From a checkpoint of a small transformer trained on Wikipedia.
Size: 11 layers, 7 heads of 64.
Architecture: RMSNorm before each block, untied embeddings.
Training: a variant of Muon for these matrices, 333M tokens, 5091 steps.
MLP neurons of a small language model. Each row is named by its layer, matrix (gate and up: input weights) and neuron, and shows model dimensions 144-399. Each number is 500 + 40 x the weight over its row's rms, rounded and kept within 0 to 999. Numbers have three digits each. A neuron's up and down rows have the sign that makes its largest values positive.
After each neuron's rows, "fires after" lists the tokens most often just before its 100 highest values on Wikipedia text that the model never trained on; "fires on" lists the tokens most often at its 100 highest values on Wikipedia text that the model never trained on.

L2.gate1010:512500511449496424460522518451533482486509502472484469516507518495557490482529531516520425520482578467472449501480459500597488455551561469549416523510541560506517515547499498455433499532507516515504461545532466504577541521485555482497476524466470484427515456491511500455533462590465520477453512475470553430588510523487531428515615470490443602545456424520431487464469556490527486534508527461528521573477551445491492462430538552500546497567455534532465464595480508495475505413483483483477516458530544498471560481563508505409507543487474456523476493528550519503494467522552546482544514487561469521544515483561577514464497494488539530466573454594488462469527462465452459499486487470513491531471408521554444544521462528542515410496483406480518569478543481448525533470530496
L2.up1010:445443504496531482488562523481470393441424507503501489469560526489542483482449446506473570481507475554434522502461534508506571499541493466596549494551535560479487390520454575596490578525455532513531610470506513493507524466398554484485537512537541470537548456521485414479545498456526481473450475576587559490542428522479495470491463556535504476522422529451509476559465461493478430462571508478498509497465454490507513505568525495537550545500479495498422530569437462514470565564522428599574531506516514499434461587505532534536478448552559492442497451572416542513528527450509500542492544523500440483497491448487463508493463421516453509444502550504503520495493462501525561491437551463516487471492489470534496557514509492474490405453466413493510506496554521450543544514515464
fires after: " T", " N", "elt", " | O", "."
fires on: "ic", "ig", "tt", "ob", "az", "C."

L5.gate610:575475469567534502507498538485511468557543464512572487508518458521503462499442519463562560447515522494497518493563454501503548500497515546456503554500568509532439515479540490567452507434522529463546525484432526539461494517434507465532567483488519460498522482528561488498485484527495499484557450529500476556476526511553448468497456575447424501501530522478553507551474509544500525434500569451483541486472514472528523459522490482543525483553511603552423472519514500559521522437496489432502522580534525544526472528512499487482549608527486539520469476489500541472502528541548406489485527539465480616544495453449495512503455550556503464513544497557464515514543517532475493478423470498464548479523476547488556479494395465525495476416532577401489553575523449481498501480500426
L5.up610:537549531533378453427537436498423517530516460491493494485527511481514507491463542476529514528472488426517491492510449539534486565509470494508439557499568530471497506499511549505522495523517496567539524525437500477520476529516505497505476498417537586493475574456555588492479494506414415472489545466528504563555494522533542491493556483490502527515465556472505478535540507493503560474520492544469562571492541511432527490540454477483474422533543559510523486540487469447498579472492511558506475378535519490514457520449503534495493464555556500487512471539485494538498474518504458510492437440540554476495508544505523542526505492517433451439445501468482509405477416497457525519567516596483501503537494562458503505505534518486508484530493519492493537581520573477448560491530517
fires after: " |", "\n", ":", "|---|---|---|---|", "|---|---|---|---|---|"
fires on: "\n", "- ", "| "

L6.gate357:408546449457510549499464490514493503543444488534432539518495575467403554517523456576523557486496487491519506504517506507514498495505418549469493500501522482523542507519522470490484532460491490459532537557436527489500483465477448522495486513496419599526536497397525505556493454496443480529529499523530489463519631499558449373511433434486543501565467515495453527503521512593531455523534506489474493448560442525403573464499530566596448556486506456501569529517536499507523551474511523528553485490498519501572586502491556507511471432467531504506514461469447584509491522478459502428468624507583440498523545465541440553450503449575496482496482499483497433514441500513524445503445439465465503463525450537542483478534471552480538512455482465468482498529542480561476597428448514
L6.up357:517506479437529448365496486529530500505444457531423567519525499451517481494504515504620410435470451458540466516494509551576489510530551519540478499493500510498494524540495503502508494467471492547505514509434497551407452530494535501441461543556480517552519483413469462505545579420479509522497483489434567467532545517540450502538544543495520530568459483556503457542569480556484506413552421518517431505504500493532557504550513505535446530490590494508563537500438524416512440587438513540527471468450474520502523531410553507472473570512501450492546530494530561486525496480421533568537455502517482478493448441521505508463520425457430550544484527396569450534486513512513450539429486505479526457486500558481464517499583469489457539535521556498467512496507506545470543541535520
fires after: " |", " |  |", " |  |  |  |", ")", ") |"
fires on: "\n\n"

L5.gate1069:470544489474482449526421567525505578496507480487494473431460547470490524419558525532506497479510506504522392492565460462495497530530488534515548513460538577459468539426423467594484546483441444483470547529512459489476512487440466468473480511565530506525483457567562488450495488446459463480501537516509508458454517532536416489457560530478556511490498558502611568497468504460540540462482485524422520471504485489467544500486481514483566473512436495612424505520521512544533522487520517538544500519470552492496546499553426471508510406476545503445530498492539514464446484540546447499534551512461625431478518423494453480485487562415460530512475464529443501405472492498435504510515509474509512511530519562503504509502498505531480547538527427483475478489466589455565495407533439
L5.up1069:500487436565508469493516486513523476551519556458495481452433490550484468492557477472536450470565479532475469464455517443537451566459483478484509454473554501461528491524550570481551567476436530520452460537516458502531460481562485553467457491477564523480500487557502531480510465545478568494486407447519514522495477510490453457410522510446553562499406475552520535509536506527414462487408529512493528493526481423541461528520465516485463546465558470541509466460503537481491514472480486578514549528516460545516505450575533472562488545445562474497427405553528567453459576446512487530475496491485496455474455513437503455508531534465488468522488562453472505488441549489579408505486512473569549537402448479536579520444535530416460544472512441530549493471453500444507487508531547
fires after: "==", " ==", " |", "== History ==", " career==", "==="
fires on: "\n", "\n\n"

L4.gate102:562488492470464514519420543453502487514512505470467504502429442476460508489443537467523480610521475538453548445542513482521545475560519503432557518561519511515476484506480585410569524495517496594474483488483538478499431452480516514464505493507446480524493443520439540501499507471543543496447457463490500437518546454523502482546494447535514517456530460467465491491496525467537475588524421447428445506472472558513469482507450506452548465564516510459558494494518530434505528509478493446516380485521442568552476475524540535474480513465509426510536469451530470426482486490483485524448437452456559468439445451493447561549512555484529529498465513558575516594467517524516481457513459468544458498466503519455549539512472549489503471471527525549463501567440536464469447451462495
L4.up102:504470510420495559485516524488544533507518485535439512521542499459432483498482559531394474500545448472471493494547519478549457482563560533456532516495514472495556479494472529483587544495490494564502496542438450472512587475496451531528554476505475500428529564524510519523460434539519533482489458529521541477424465471518489557540511471528571449484477422540522437447455519471521496513509504457445511502509498457467500520532527500495503537447559583484486534512509493558487490533442520459450480504553538531482522511449562459510548606520559472437525466504494447445444543519456487487491533482505568474521474432532473490487464509503534660522498504519456505557521489571570447477521545462557535507538536486421565525525539525481491445491564509543517461533508577514458550512436512
fires after: "\n\n", "==", "-", "in"
fires on: "==", "h", " P", "g", "===="

L2.gate643:558480430513509522437411485507467538524469501531483512484524606505524435507547446517552468488525487538542516448492528497482457494524502512512507500501541486472547488501538544574461426564458486536519445552448540525512506481478488460503481483602460519486439373487519517463570551442544481486505499495481458464480465464504582550447501486518476553515451547491529474523537511541491518482401538541520495457510498489462545522632519484449540426518504478446492391485530559533556581538476528539468488510429587439563447465500424480610492463574569509490530352546474524482480464519532491535502434458540515529544573479545477523515475557539492469512461512517497469528488475520481512479493483511476492465487528569499502433587549498448452493476517464487472526492496567535441538564547441
L2.up643:478447497489540503572439471449490444524474544495443510388527495498516550465519460433573432470489489469465568605527483541494511529479493495485457575528461554448482519494499520511485490554437491550474494501458462409461529506444532504536460497501510505474492480500519484536542560464497458501571545498536451478503483509442532510503476504511477509467556534389496550520521529530513494430430428499548548435533557469512509482514535537480467463509504499464461503428464526562515514521528509483501530495440539432517511476581469517540417512479496440490465486549515555482432501489453499514470486457544533525538512501457565548531487503494441517441423466492572560515504541530593532516586618481492483500467558487508487492510572483468432518515481579518517462481475500552527468501569522
fires after: "1", "2", "7", ",", "3", "4"
fires on: "6", "2", "0", "5", "1", "7"

L2.gate988:400509500467554468486534509479469535527505511546495578529408532523457469490458506512475456494495532493522498438535532599506513535507553496503481517518494452500488523507554507417478563496482539532475553496467562475480453492533491531545571560496447525474571471493512497432469457512473422476493474497530460360479486528573476535449500495512390552550536462545509475465544551559457470542540472481440476491478482536503409552475554524452506532554471551494559499544488485547522477544506501468536469491484471513529429520474514473478445483510447554452524426493471534509561455492451495551528497494502543504508546501531483436498464496488507528541523444428475437422474499479500426552468526447506529443507479560525492498523502441488443490455484566506557470513426557529547622548513500
L2.up988:409521544532552447528510426515476515574462534481485496522450497459485472430478469551499506472470464531469483525452552513507503547523592496534598511527482541473451468456549474506466560514487522505567500530506558518472539523461507564500515584468471498536515513473538509547488473469563499542526588581530465369530531460499438544480494483520436539485512486537506458499552543511492451551535518522554484508552473545514477463528481526497464555591542503521559540512597532435534580495510507439497512569536456483535503485524511470593475432502435509517483480488430492533480419442459531529487513512490563518450486536474459499475509436522493444482487531525534511426479535545541436524424493515443498462517414488441534468436502443508428517540501532453519450497479501540466495551599486
fires after: " |", ".", "\n\n", ") |", " |  |", ")"
fires on: "\n\n", "==T"

L2.gate197:503484534451517508524531491453437461473434483478484474468479461510530474469464468504562544474449513470486506551464487460478388475543460495480487401521550508446526547469537610399506495493451544585512489517396496486485465409461448499517492502492496485507489501550550564516489528443449570447482560527457382487496370455574553442537457486522484555454503497447503483542429517483519441553547435494461487530483553502455477449539480509571539472523473504541480534521427500529519455434523526526481489466509474569472438561438511585434538456485517505515530584438464460541527505540447516471479478477503449531496477473529528486527520510513524546550504537504476515493437503493478540518509492463466557483486504490488490589551566506514535513515471439478510505471460490466511487527453470
L2.up197:504497445427539524501466485497483535502544438512456418473540461501529500496479534526479493473493514489446505512412518483506479503495495503492473427481428440493549543536562470475557530419473476465547476544478544426483489512479502564512545495549489478449495434564452514475459525475437486488450513442427502466494506492457536462439521524583464510458421455493523522537522426491486472497477469512498521593486557465502436449488543452531457486567468511550486537536465474606428507462510579491509516500534560452541571568446510478474512535513482461509472475448472451529602566490453469473450505472500442528534535468483500435514461508524525520484529499501513482550510548513587548529457529434500532512531518503505502551546561538493467455484496399480519456522405537429473562476487411
fires after: "\n", "\n\n", " ", " \"", "e", " ("
fires on: "M", "m", "B", "ir", "th", "ur"

L2.gate365:524508552470454493498530507506546449491456500563520468495477483481477481499531549383523514491545485427506527455504498539556483506480481475532457438489492483478500512511493587448437556465504495507512522540538532499541535516436482487520490401557498550454450545542491521406517434527436494523509539554531530475438559480460446562457503480451499471489556456465500511514471517510468486489525531468495528570536538553537480450525452437476531436536527554493544458499483476458446401463432540487437453478543537437505520557533473494471535477533452503544437477496442504451527493492601462496524435504531503542483509578464485485501463538432438467454479477496561486467528497535461510538492529456511542522478575601561463470506463538531465412524504455471547456494450525390507508544544470
L2.up365:518562478484499486516447497495541464460477475511438459446530471457500468540493487516456516475495490572494501464474478433518490532552472524492508446462535627502496523544523510524503498518421478519471539493490466459432504492541490500468469527496481406527498561511510536515480422524516432504458529519567515454531505518493557520424523461503464487566541419429422438537514467529515538473506506452461431529495495532545456525518454458464519532413526537533541490592535486461510445442493489583476503593566518559561542480518546534468529504460514482481508494460555489509535536504422475554540426475480486378520494537482491508525548502536485501527548494507452578509516468580497468518502477517500464562489508530458509409559552422518486487486550501528508522513535476506509460555532531
fires after: "\n\n", "4", "\n"
fires on: "===", "===S", "===F", " × ", "===P", "===M"

L4.gate321:480504481539507549571554445577545461500509499501522489472497537506512505482470523507462485470648557496489528454503484419441508537508596477442517548510456431478494486444496507510517426545463537488545514526600447518443529534493524500523540553508475494576451519514465519470565465460478441483556492590510466414399505483508470549451436552482446495453445518474504506529503538498491482412510468494548582498473501482404556516489482550466558467489517476556480479539428517518436563490495523492453491489483510448509459441508505447490467471524506571490481526537510552465519482449552450471498476485451503460428522494477618480480526514518545488504473517459537417505471548481526505519500568425599564522498564592514467508387502459456491468495531455532508479495469540411512519457497473
L4.up321:470460423523514482424515420563514518535458454519517504487421515519552478478575449517550471487428548549483485493438509556529471480576494498501435457517514437503533550438563466462481567481536453527525443441592530527534480518511506548540525553510454446582587514504511502499466432488499484557526473471573501546469511503512516507492451510505505503470531583471457432547460443497529503540579520551511509490472501520520514469536489550529522500470475466557464569476484461548525595525457520467520473452481494528489472545521528511529482550594466461495480527485511498540563508562531444464532473478513456474461567506534497515474594530537423505434509555489472502505476470510538547601529471452463543488558532486574476567574469567503511577468474475458532451514514518449492486512585494
fires after: ".", "\""
fires on: "\n\n", "—"

L4.gate890:506506452469492477491456463482591475489524530533513571482461514468481515543524510558459538473572596503487465454490400525495524463531528541506469582499476547517515538538513489459509541476510481520514475600482514481485458471450562544476506518522486506521503450510419471459508482388533539446578523488486427551505554529495471558581472455521506472467475521530494483502475492469453465507490537502543486577478549462514527538512353453539520458496466466498541557496507492502521504488460532492454532552443498517459494553561417482528484508518548564500547543465484452457552442519393534522456521470441538460478560523540534458473540496436458421501486487486519528481518560470463546393522493461498497520489495469465457457518480498469484516516541492560474440530562505490502540573458420
L4.up890:528501477488499536508419549530502494480467524529537581559498505491515574489484510553455525478548549517554471492517484474495497467496547496482512507520534512455511533582507479481469550579541513497516562529496544426474514447480559503571432523488499535513548436534488491461529505372521440474505535470510454507493494538445439495570475523491525525512474491494514513510512536506456472548503526513519516454518547427513495430517443503446496535487538477564520533563473508436534603530438498520441444459517516495435499435523509406537533524485534458469518513589499501511456521558512549504524494453499516413449517510579501530530587527418484445492468464566501487536525563442434513462542471578489458555483498500479516516585486500494481421515547451594496514510531492556467558522473430
fires after: ".", "ed."
fires on: "\n\n"

L5.gate546:437474506497543497494507474450600484514441515488527518483467604511536565478519561532489487506514502536600473485415525487533478494526541538507477480501523524431448448503522516545613586497530499470529554459468514492426442472488497558520462508488479559529560501447530527475570536493478443432544499476553526420482540537496496528484549434532506492547548506499492446471479470436476507494488504508412530520477541494484475488477371410489573565410567463456538517523434509535505537541461528535556543468424480522512519558547503450475476505513439484518534542403497598442496477477524560467506498413492515481476532494491514506518509608480430508444428577491438568509527519450469461512511457531523489533517445486496447590481480475444440517488530520478532485467516470428527541506492447
L5.up546:491562476523502432492504479506533515540514571518578523521495557497499518562484557498584460459443537578509485516492473453558523521475547466512477488494499517490489471516511434476527527558494601420492484646537528438408490481451509461516563588513541538489519479532498504450483532499477506517482483464512514480439514502506544514541448527462483530493496495406484505468515521423471511511505536569421466504490547552450489469490462482470466415446461643434461506472484474506608573471489536528448442532516472514522489480513486512489519447526498470543530495442486494498544514514558544489477510499530489531568524578424464489562516530507469538480422476442489457466523453443529523470533451582499521496522505516495518522487502500446442544499557429477470522491624543466458535494478447
fires after: ".", ",", "\".", "ed."
fires on: "\n\n", "\",", "ough", " while"

L4.gate1055:561504503421470507455484544504542546463489527433531500426451549537440465452476475535469483485522465593512519512515543536444510520464483440473545540495523475528511516485556519456480485479454553538534487514426482486472451496507562468524569511447448488510514465443511584514587407528491445557508486523549499530526646532506525489520488492532555527535539471501485538532523514474541492488524491497505485489548542508460502515448492444483379497519435519520461511494486477475498462507501518586477539454526505513562459483470490479503516458540476499547488479462540455507453543484548496515445500553496473481523569530576459522524484560459482537538470495456530504449547525466450549428547492537473566489502562496518541512451542564532420573464546459643472618426492538499449534541514528
L4.up1055:542471497463495586495513530531491527479502471448517521548495458496479536498522487471523557493477520499467542496540445477479588460504525471504469480431454477501439489608545510541490486504538512544530541473481574528500439499444490454511493455521454477533553470499493523514542473512489570568539481544619558498516554514474545473562522520445538534542526514481428550540596478437457510502496499505424577517561510553468532459514506491509529559501497491476518545526497454406541476502523455493392508506503493524535553512480542504539525581605644415538502532549466456483546410488530480546477569477534494523492480519531507528477489493490534466534464471496533535439435477490512521479521534470401522475529529528533531442488499457487501478523503513553492561491490474478478480471455549
fires after: "\n\n", "\n"
fires on: "==", "===", "| Preceded by", "====", " | Succeeded by", "| P"

L2.gate420:452461509471469510554479467486537473536484414488603518471492499469514427495483455442458520517449540498479507519419536538448574443519543519526511509493512505487510509459547502481461508531530421545518456508565542480514545455507504543529491508555470471509541456563506560555503478542543564505575595488501471502431533543483560435473521489546476557473446590554503435484469511438509488462552588553504485468489551458507517503476489462506482566481446524466555537477446518501525533513501521481480521516592455468527458470618471485456487469490504417443444528507457523466477474487427497445446518463507445483521473582530552524540473530460445453486542477522490475446478440508484587511545462530466456467519520470589556496445466449522445470450591465480507519572462510432539553505443480
L2.up420:502502488524497388522503499450513452507461537503430471531558584498495523492481436536475568501545532515550475521519480543504524461515562518477469426480408472544492530500486501464497470503498488530459484466456478490434487471479449571508533530507421445429490512549487562589469466509494535541494513496542459476407574418481530494487526523536538584468482464514469485427430458403497517469527498518554527512446441559504522498545469569446527590578495502509483510482459458428467566466495439501459464447528504530520486476539542461423526504530589475476481581477510559615516488525454483477478557430521484512504466504561533586485497512502460485502475462474504546442481490500452596543531495400476455548465541550483455491523551503546468508492579473543504469524496569448462509491481492
fires after: ".", "\""
fires on: "\n\n"

L5.gate1076:509479505477543465502485478522440546526510452458510529510479499505528562477544583536484523482507530554503540491537557481499429418453430499470480546532514465491494463406494473590514472547533508471505507597506512488499460428504485535488473512520485489458517478519487486472525514512552477525542477545536487436515442547580515511521510471505501433493542465455513508492551457477454516513512491505490408538514452494459557501428430478494460556566470511493520508521528465455552531496470522524529464530545502538535475474475554480521596525515561516458574529512445538510438452558522493515398518431522425512530553502419469516479554548487486489473507526487465540481579519491438579547517539502519530518518477560388517433503515495481482493538532481527494549539484535549498509557533469
L5.up1076:535517494430519537449575455443510517533526503468503506489527526460522526504615490566519506548515461559469516525500447534454442492404481507453477454549522487425460461534504498564470443465529545563544490510509530503508474462423503534509546517531512459475601544529473511459493530512546499526490475526515525407470481533525466481510582505471446545469541508444546529563475453435509456453473435576460487480550483424487519550531478521422467470512453516560545470544470489536496455487475462481512504468525539517484542529520465560500499514448560537479497472483483527602553463538450478526501552494427502540529521426428501519487477453472454528510517504518504515516513452490462531526550541427540472496514466401521474505480491550519489515552500509545550490451464500498551472496536421
fires after: " |", " |  |", ")", ".", ") |"
fires on: "\n"

L5.gate138:442453551498505493509442547496450485508494515479476524471536530492543506513482539547481434573532579496386527481450513524477415494514520467482482442463513529445503483430531531446497549523444496552451396455461515460552498468450447490499506485556493501578501522537486531553590580436540495455457455500470529417539532546586548568506549505510515527468461491493555540488487529498478469536537543461476553504444586503518459545514432531527535516508579478479567532559514507547435424467506539555588497546487516481517471514545549480517506507507516437535481471493466462511494452539530532453556527501438512461474454513482458487500452458502480492485515521487510507476489498507441509500479480460429474421520492476535517521427500501503509423493450521585519418463446469509446517530468521
L5.up138:479503477490542483478524544516539526449491506574589487498507499468532418493564509596471542500421438433491465460520498547535500503499526491425517454556522523520519538579540487546487476517526488488470503502507468507469449559491516473448498472494467556425438483443522488513487421462478480544536474506526569541547459521516555510510560484557523480502486452478513487470472391494471495544425544558451522420497507497463444546497530485445500528532454500550412428571486563468510506498484553522526431466478511505489495483475442476434567501533499498439517463487551475500498495514498477564493514478503450588571500549567548529517500465511472495484498454498528479538475524513559521520468559500517492550411509526415425475487513483500557470460487440520465489427507482482549490470477491
fires after: "1", "7", "6", "0", "2", "12"
fires on: " | "

L4.gate231:467448396497474511469524463487568437484446478463513542472457536485552540462514489431479542537492562461479533492427472465457394502490455489500522447519433487520449475474451482487480587500563503506421527567515399548506461556526534495449494471542435556518523526523494444550538494565471498516549486478564503537548510552473479516478490474515528507480464465509551486549499487531469496485443523528514426524509441406438484464500444507485493552500532542488483553514469514561479484558450548508461454462472525476494482549459500470470501527509549412509523459502600585493474531512577544550511524427495456536484553414532505490464477492500460460502496449450533493443505490482468471497513524495488516522451477471494522485501437483570507556513486495473516565578493470462505515511455436
L4.up231:530577435467514506443489423504506451549512522555462496508480494496497482513525446490602421508582517473495441497457503460525419463466504470566516518475456477464523530538561507523493481470565475468454512577458530556501530586476503563522485478427511475529573532517469454517493431448555485553514475537557546533514507504531465560480515503484484536507521519557532430527460470416407484522485520504486492492536474524490491518488502541455425533484487470575435436495488485537446488486493440536462502518484466446509487471462513440519505555560517522475494492622524565517514501502482542616528444457503448468493559440529424522472569484415473450492536417442521472454606438466547497428501480473508465500497493499539486471491497490514444514509446473509386474512508538488455524537544520
fires after: ".", "\"", "\".", "ed."
fires on: "\n\n"

L5.gate1074:448516476529511381411527495471513554578451481488435465576477521475445637526451471476468579466603537435499480505428566465480533555538524513554460522550458488504494485521501492463448571484476541544544523554522490542540499495494468515468497504549393537470536526498514511447488479493500452548547463462506509548485503505491471453568492503502526481527536492556544482481552461464417435504483546477426484502497484546481503500523432499585420533488440539487551401468420492548530461576433522473583506549457514468540494479499495513507490542458536536446544435500548510474545529485513517445520500505461434525430527473460503519490505526485482440541462443513456460508522456488549458517517522518505477536463512496500529564542506539521427440575519519500557543508528497544523449511494473
L5.up1074:500486546449481450493490477532522555523501452541438475564482512557444551475488464529546465484595502471532476491537523451471584438513559508501490581480493451517500522523532466457532519404508541500473466449509490584482511501434493536476475573527450500502461482531447526509472512533488396593481525449425471555466481492479523490521552520534487520524548464589556498558550519505487440435426496508381524484465486575477563420502435548497429490520456468529540495440422535554473522544437476495481487537531505496488470525475472536480492493506567544466522473484523521460529475482497504427537505417497533460494456494417453482486521520537481478484478435567530483529539439474549439566506500535532472472515466443523509539479542537493481455548485576512529491480531460492483514514470494
fires after: ".", ").", "\""
fires on: "\n\n"

L2.gate1092:502556448511477387513501466496479479473557447498442561573451462457481510523458455439500444483491551501408514530508526439523417563469510479547446508490509464506533406510422508497463478459534503528535478540550469428517451414463435463501489534430458467456480505513512498493471512495516465485435512546517512477493490481507531495453474506541543442455525407543455528466552525511528503498476412494513444518521606509508450451528513461513457471439499546478580481570510523484493542474514589456421422457453554436470417520502499518434435508459461490483526452506498494530487467497456491443441553475481532508481443518452556469509508512527573482512531535460522511508421492527487512507459416579528482517520572483473502493513514489474494481469504451399461560468493541510517466548463413
L2.up1092:507543438512501552521575497498516512518476479486504427481503474489501516529438520446466466518558545518443509481476502433518433531478454421502537537468528569550485425556437541530517461469525527492525490511477517484467463464538582457537544506502519502479502520468554553526437524570481518529531520499477496484574480563491467599524518532555487423435504452538534477507539438475484503531467485557393514514572521456557449434488477502489492487555464492431456492503537489453540518472480393516504527467415513476497515541512522485531565514479503439501472498521544484460505531503513465468451539477500487435480452490458495487496552474469510516530531528520548425518451388525517510492487435519568461626441538507524459566454487472522554523480516430485502519498559521525482443473506514
fires after: " v", " L", " Al", "L", " Ev"
fires on: "ow", ".", "od", "eg", "g"

L4.gate860:528547504546480465494491551446437485497439482527561506485459483429506495455589525481514493492499454446475520510552546525477525496485528476495481469558511544480553554484461502497466513493477480477498510511488546463574409540484457465496501412495538535459489472455525434480498540513479535497505484591516534532455491450494520479500478484506523515500459486514426463480490536577507485409437506542491506450487474535494449497524571481458410473459451561478561431508495524551469496513473563509490467513580518467592472522437499448574477500593499483460491464538549497522467458558540557516490508485494432528530521431537472495471535452481576508439502544584498471428491500494508499497474537525438462483478478506493432454438501477484501487517512531524431468480470503488503477487469459
L4.up860:504535483593503450499431548511459487537440481526496531531446493499541499466597481469531503512437491507451568473567522475575464545482557412539473475447486547498456533573561531480540508519496511432489516515504462440439459526555425417502515487490508521453509571556501511493467493541517405498534503493478459493495488509428494500433456484545507551544529525510593471541577457578476492556486473544464419516487488537539480445438523474453606490431534505501494449463496522472541532462519455504487546512440571577536445433509506555539472554483588438542464556549482529469470519502522521583485505514454484517495498519490495423489476507509502514570485485441454472429464530531513524487480544466574568561493540498517449479464533534511526439492537522513407512505449464515537524479472536
fires after: "\n\n"
fires on: "==", "==R", "==P"